config.toml
activation = "swiglu"
norm_eps = 1e-06
rope_fraction = 0.25
qk_norm = true
bias = "none"
init_std_down = 0.0029
optimizer = "adamw"
lr = 0.000873
warmup_steps = 558
decay_fraction = 1.0
doc_mask = true
z_loss = 1e-05
train_tokens = 1377000000
dataset = "wikipedia_en"
MLP neurons of a small language model. Each row is named by its layer, matrix (gate and up: input weights) and neuron, and shows model dimensions 304-559. Each number is 128 + 24 x the weight over its row's rms, rounded and kept within 0 to 255. Numbers have three digits each. A neuron's up and down rows have the sign that makes its largest values positive.
Before each neuron's rows, "fires on" lists the tokens most often at its 100 highest values on Wikipedia text that the model never trained on.

fires on: "\n"
L3.gate1417:119139139171153140117177124119133123112111125098090090075126119152155134142180084125136086140130117153156148153105124086114111077118125128125145152127093126108132152136104168137143140145125163144120155116113127091158115095113106087095119126151155117126107145153150111176100151174111126168094134111117175092126139103119177153118121135148158144125159149141179176135146145138165153131112166142154108151127114109105112175197150096153097086117155128114133131133170111129136088078141193089146108101184129116140085128161189067130115137154121154108114103114171120145120126147155099099158124146125135124077104117106143129168141125152125112135128188131132151112135160114137114119139123103141137118116158119129155088072163118094135145140157092120104114120113071173126128108138178
L3.up1417:177133118114148097124169122115150087105131103123103073117158129084122113145156130115154121165152115131152160104107109109124136106103102134124124145135118126109099142102070169158140126151124124128116150111107120124116161099111067097112112134135176164132126115159159147131151161146150090108128146104094144125073144056106162145090130122105132098116153123135178127130161138148132159126159154134100103078096161142113104152134087110142106103151131188100156122166145127111142082168121137114113134158150180111113118125159140102131135141100136124154159139145139116157112121117128106100160118105116148155108099120115145125135101135142136077163143137143121127114095118154138122124124120094119135088105120134165145127126128090111122128137129103063100131107133109141103143114153155

fires on: " of", " American"
L5.gate1586:147114085135078132131096121133135140170114127107080105092097133125150113093146140180136134143104080145160134101081145119136116145149112120097145156160127110154113167142143105142136135092149130086107135114145120130132114117123089103114146108131121133115104107093127127133105130117074158177150163147103189129157121128172168115119118155148139130098133147122143119142109116149187107165096140127134111121087122125124135111131106131130139148106108139081134117109156128125127095098184149101172096162142103155117099127128115110129146114125126140124107120089194070075156095168149119125175092142140155100110104144110155074132151138137142115105129118130142088157142086109160136111144119132114097165145168095109125098122146121128157104164136135085154123081117141166111131113087150
L5.up1586:104096143139125114107108099164145134130148086127140129115109148150139172158176082105110137117165141114128165125094126137155110118146149087135120123120159109141123121117178121122107141118122149117095164152115152129169127120103126093174155151123084162105163142154147136092130119109106139129139112115131118140139086114110141169109160148155120145144128156109143127137133129115146083142150118130160174124126122130151110121076101137150127083077109126143166145117158142154126085116122193094134128125116144133156131119106134103163140135119098117121127090125163088120154109163117147142114118141120120095090130130167136142119135102136108097098142049089168161173124140103145164139112101115145163130122130142107152111109133134102136126123105121204157138103177107140158133104141127

fires on: " of", ".", " medal", " de", " for"
L5.gate1285:142133121097093107120109127103115152135096152147090134107154141140110103150099108129095144143168122110129130167136108123129149153100085166099131149161121148146144132127157131133128154143139112085116165125158147079105079085132123098121124154132119097136127132097119118133147156101084139150157143113117145124131128133134155172116090124170133169153156168144127117116118117081132117083127154126113114148115127120097156166118082177134098113130117131084137148116148140129090145106119155126148142131144088133103120146120103147097124118164156129150130102105149114105116128189136114105171135115109137086118140159084139096100104099149139108128141109052126095132167133081107139097118073110142104137148183153132090139153137118177137136167139139110131158115111117143107131173119134
L5.up1285:151205119117132089120157165091153165163161131133128133108182083125131088164112100127144131138130198099110130186159174086130151082117094124172123081120139178096090128135147169110138159099107132139148111172154142123153115151078140181159123112094106162114096120138116100141155119128135139102137153155166135161146149145120093138100129120165132155154149126148146123162178143110149107122146156129120167125139112200123151138121132138084138091096136120164125132134110108117133128130143083134140148140151131175101119153097109162144121141109068177124110128092171119112143089148153154123156140123116139149106144097094113106115123125122143129131143094138114116107146134127146163121060116111086152141114122116164131096127130102164180108116107116150085117097128133154127173172123082

fires on: "s", "a", "g", "h", "th", "un"
L5.gate1729:141147122083117097118126113143110129128095138118087099119108159172090031160146152098139114106108127123120131109113120146106133125134106112174154133135108136124135120167133163169099146093168102149122169134167125161128153150104167137114137180083121148085139080110132120156118176096126118110127112129086179110127119127145151146143164108098133102131129156126165141147106113111127084111115127137092109103133100119142109117145108087105128129120152149124131136147149146140167138097116131106103131144142125134137148121126123131125196159152125135139133146160139130128106054131117089134151076086130119134179169121128151124170180150112114095154050120148112166081113093107134122124118161139141116163142078143126158164130142093128110145105142154129178140126151110135110128149144126
L5.up1729:166142148084129132104130185105141116143156146151106113152131133090129093135183140112122108124103115119119136114126179084126134149115118145135158134112148177125156100105152112100152122136153111100138122120098124130079112096157111119177111157111133097143126115134112124138122082128147102132116149144124102143132102095114123135119103129124131150099166132133102167166110132110132147136117173189110151104128125109096110170071077139178146150132099147192094106113142152183153145150112116066154152160141155139144097128080150164145167144159156158101143168132152104096092124092117123116158136125126143132142140136120113117157118146132145110124143111128117138152088109128113129144120107121122164138120138130107061106117146126151109157129147164106102122111105125090112159080136089

fires on: " name", " as", " named", " called", " term", " word"
L5.gate497:098152147111132112119114087133134117119158152129155075107099097136093137149100097150120154156159168148152139129121144151121156125115146134113108122144138116110112154161158170132148122138148128115083104127107117139127104165112130123136121185113125090143151102160135070132091101125162121108153124100107126158117108125127107136117127115175111129087096136097107136107113113126137126128108125153123179138098120125109112146082126185109157163108092172155105113144083126115143123112120124142090099161140078152126139147104135153115119131096152145103137120141114121135107143136126137167154148141115120162097100126119077108119125106088149151136106115178130103133150116151131109101166114106083116106167156094153117172107140117108121126136142085133168111210135114144132099119095150
L5.up497:100120132111138169109124152138126087141093126113132060104131135143120171171105111127146143097130129123153100127129097142128115091137148152114114137110108148137098119138122142170128123153167136089126135115131094137175150141111123113121119113094130138116081159132130101105117109144144041123131116169120114148165141120151102145111113135119128126110139140129136103176120087134117136104152139100172152117151131127135103105098111139158139106135113108135134139154114176072142119127134096148137134103178126157140155116143120112103158096108199131091120128114147148112137133112142106124146129155131111116127145139113104176144087119154113127105162126107113108118081099104160149133128112122158145120136130145189089166135134158072146144080119139157142108104123084119098124115127115

fires on: " as", " called", "ed", " \"", " named", " for"
L5.gate527:140121147129144143142139120107134148159090136131137098120114095109142142105135116173102126166133138170127176168141162128111125107142086133126142163135088177092105161119146144154176084143122125119137152146131136119173089177090134104160120116116098132105079106143165106114097116152113116108184110125146114130146091118148111118145106175132109170091132138153132136172130101123114167141147154108176160114128180134101100119125124165084132135100114107104077134109118144114116113091119104122138144144135142118146118152139101142148160116090151113098173141111118130123127160101149131111126116121121186117163139128121143091091136117114139138129134122169099071124128109159107128156109134148070150102097125154124111169089145104138128135121112183155148124111147138144107145135127156
L5.up527:126129121137125129118125095126167115148119162093104074142149106142090133129115077128119132127132140141086139187109110113131143145114129140132110133135135148100062129132126120176127136099143159057138079149063125129138092164064132144109084115163143157117133110133113108118088190143133107133154157112130105156158134105105086113171109147150085165157144174137093114122103145088123120134143142156146124151120120140110140159112161131124160148127121130152094129112103101114116128104109141112151128130163088122149089204130114119098134116128101159123135116143124122101120146147120123177122140123172136122104161159130119148110110126152149152133098146136140146128124154151152098125112095105141171113114105129179120163100146117154132167143141153126154110180145092090180118149145143

fires on: "s", " do", "ed", "d", " go"
L7.gate563:174123045157160144157124138140145098140093150199132086153111133116155164144140139161171116125110152099098116158115140089098143136150085103143083140150119141168124115086132119133135075143125117115141172153135175105088096122140132176131121138115088127098143108163158101141095131121122135121124148141167139111106118165142093155087114135171143127143140125150120122126159146168128139123132164142147139143148138099141127083115136093071134135090173110119111133157152167098150118120135123122129104131117134166168159179130120084110130109077133081133192132149143122142157072122123157086152162152130137099139131107161125109115123145108184135147167108114100115083080150091114099152124113115132120113125145139128111073159140127117134155134167151114125092134125096129121153173093152
L7.up563:132127135137147127132145117130114074122144118145161088124119156132088189134107120107124156143121134158119089148162114110122159118144151128125110114141086116099135117170144128094125144130143089117087139159131129112147132086111163102138119124156099142102181130120125105165154153086123107123145137101106138131140087130116147115165168130121120122110065154102079072121113119104121118111085072111135155144129063136141140150136123133098134161144101145147148118110133132129126162121099108125139134147122121138107083171179121115158114184139111161147144137155126204106135128144087098117154120108171112097116132152113101135092119101167138139097103120099141120142128140139107124108154123130163162123141111129134118119130137105141114106126143130103135183120134146166101127122130159

fires on: " La", " la", " Lake", " Grand", "La", " Las"
L3.gate857:141073151149120106130121114162126139104076131080149151167154107163168153161078076137124113099123112120102110071133098125101156153135104141139117135123125094178133121147162131137135139148138113142135166125098104084131132123104131096149126118147120134186099169147141175139106161155152148086101144143104092128134138118151106124130092170153138143129082130166137112151089133113147134136100128137094116153121105127179154165141137163101139145088120101132091133140134108143119112155144119119139108149123124144159128077102102130149116098125078168125122083120102107048147155107137109135133137130140117141118101112126119124141115129186098154115122122113125136141128098079166153115129152155121116110112151096116114161180096129093100124108193138108186093169153164102144113121109102
L3.up857:158117097120111124136075080124131156099171140128160132145164111125099179105115154143112128152129152167119136074093110084107168188131140132128110157133146081156177119119108157136160120089091097146120135105158097118140132144113136122117149135109108112087150148148152142115140118102121108101123095105104102124123094061124161127114115142117164111116128114159163149151083087137156152131151127118139159134121128155129158104114144137103111120089157154145072132132091109090155119110150141093177125139130145116143114092119121145152106131117103097107135146084116111086132165140126140067129128114099160165125147120148116121159111106115178150103065123149152137144134127091172157133153121125116131089103128113091142135104094156104110159134129113122132086062147178158120106155121127

fires on: " is", " was", "s", "a", " vote", "il"
L5.gate1130:097120114127115098143131113137153148106171148122073109109107139137102126111124168128149123090104070145123109123108111120130073101132098113171115152124111140129125122150137117138118135112106120131100169135108131171129116141158158097158135116106092142111115105086143194124115166071151150127153108144171155101121133119113168168112095115137151109127071100071141148142119099138159083142130145151132196135126135107187116135135125124100132111119156152115122128168086120152143153078091136130124128120149116112108115110126149138127149120114136087139093158112143125098107103158103101156181137152111105123136103139138139148084136136138102117134125133113133126105105128118080125177118133098161109149134127088127176081121125146079130097162136090129124130134097119167124105156130119
L5.up1130:090124101101105130114087128133130111115106126155108131143136124104132136094132132127136102117112076134104134123136162123130117149144154124146155169118134148124141137138089135125134098116147123161152162126119139142123179116135125136092118104128127143120149111167127079153121126127134115103089161113119122153149111166136155158134154148149107155102168097154098104142123140114110139110125133146092136096100132106100141127080129110158130116116131146094130129124137138094162128169113124131152101149162148119114131164155070145115120103082073155168137103167102102127091085130126143098120114132157136166109150128122125099063111124144120103127112114107125123149138114130145147149095113124102132136107145137120099102115157091160079095118120142152090183173158145095113167156128133

fires on: "s", "ing", "d", "ed", "e", "es"
L7.gate1814:144134120158115143129135128140134110089137145076145085098130116119138126114115090114134095114078151127109107147129116096128137154082060122122118132120057155124129123109095134123153115132137117161122131129164135108156121165102132149163122124154110157143114147176140110131102147134118169142127101106180128124156118116104100090110124123196177132125115135132138110066120086128132175121140140145123191157122118139116155102119111120111134133074164137124113174132156139137124142104108123135213147155107109131206151149147143147126102125091096170104126148147139136128174076141127150124159098150112120132148128147151130147142140151133117095129136129110137095140143161113122104146127157126144094165078125099109131112129126117070121137110144116114101106114121138136127137119099163
L7.up1814:123108135122096176154128088147138085132135134119167127167121098079104149125136113122109132093077091147130129126127113151101090140117157124111134093128094130123166121132134129136115143123149105114133128100118154109138124138110123114089151148158081118147137150097183129128129106128140128099141153121142130107131163174140140130142149172106118117120138204155115045175116151186114132127164091108184092121097143161164122134134170128095133107121112118137143134100119138171100117141093140157091107119097142153124151084131130102121120117119164140127168115124103127108078122156120152145129099118100122138164129166143099151125114121180154123131184147101111102101145154112084118151093100133168133113087113142101170091128104121166115135150084174149121137113126123154116126115155123

fires on: "\n"
L5.gate331:098144106151158131121163122117137090134123121134098093105107129148138136135164097160139084153122134183178139165107110084112133105103133153129129157114111136093137118135096177137139111119127149133119169149137125088155146097127107087095124122143145153103102117112150149155080124146121136156131113111118155092151147090124156150097123115140163105147127155097187154108146124133173145100102137101115117145092105154113092171142140116135100077105138133117168158101134135109135119089140183084129129120144145116145080119145172147118131116097095147109125119143160121155152129106142132103107143120125131179090123137091111115134130141139117133154110144127164140149110142132155101106163119128098155107102187118171115081079130129093132140148119102077104145095122078162083135105122168
L5.up331:161106137116118086127195124127158111136160141110077116095142142114131123117142125111132127134145112145118148088144092121103111119104109117115127123138106147102111146123090159136118122179155108092120143139101166119108152122095101116142097135148158141135078147164166160134135128191114142157122127127114166134114126067126153163127119110084130130140128157161158156146149131155170134142141150177107119098136148136120115142152095083147127124160105142058123111183137123141148097124161167101141090138176106109142110121159127085136093132114125134126115120146138119137070116136140086063145131118111128112107114100100113125130122139139110102159121141129137124147092108151141106124114105092130131090120138137116156131089137108140085152105137128123067133110128111148144150116102175

fires on: " as", " by", " became", " named", " elected", " renamed"
L7.gate768:101134135107149128149117122111122124110128151129122071122145094068157101113136158081161111148144124104097151180121152146137121139162125103143123137157132129107100174122116132147132073142116118172105107092133165147197135129151148144124103109137131109077117134156145119122078147056168133101131097154101139160108181088112118079123067141151155135088109118114146123126130117100170137136166157140132144074122105138110130122123119161119114146176135106177100131146154099113183138129170154150128102098148106093135118147125140098150110138132109148096143107146126132126102126139106124112137179156121087128138160140161132104102153130127178104117159139146162129149141097118121145101129150110130130101106156132128156123112117119159171138148139126143082161149165162118122128141143119
L7.up768:107134101141125137140164080117125129118109110178128081119143102144136112113108120115141154138127116132134139112145145099132108135160109164117139148140109129142135118141134178131156107134117113111094171170099134166169160099140110102087156111141136106103091094067159138126131098130164175143111108178125132152112156128094120172171107112126126107113151133072116101103159139121131082129178163123138114125071101073099119137133118155177100113128108126131107112112131117117107134120145150114107152099131150089126081154148130151159087110110141175118107097145152108111153137090130157147117121127126112147116107092133144138171116128133109133152138110132166155110158097109121134155099126100139090085096121125155134112127151133122063160114119159124111144135142142123112111132175105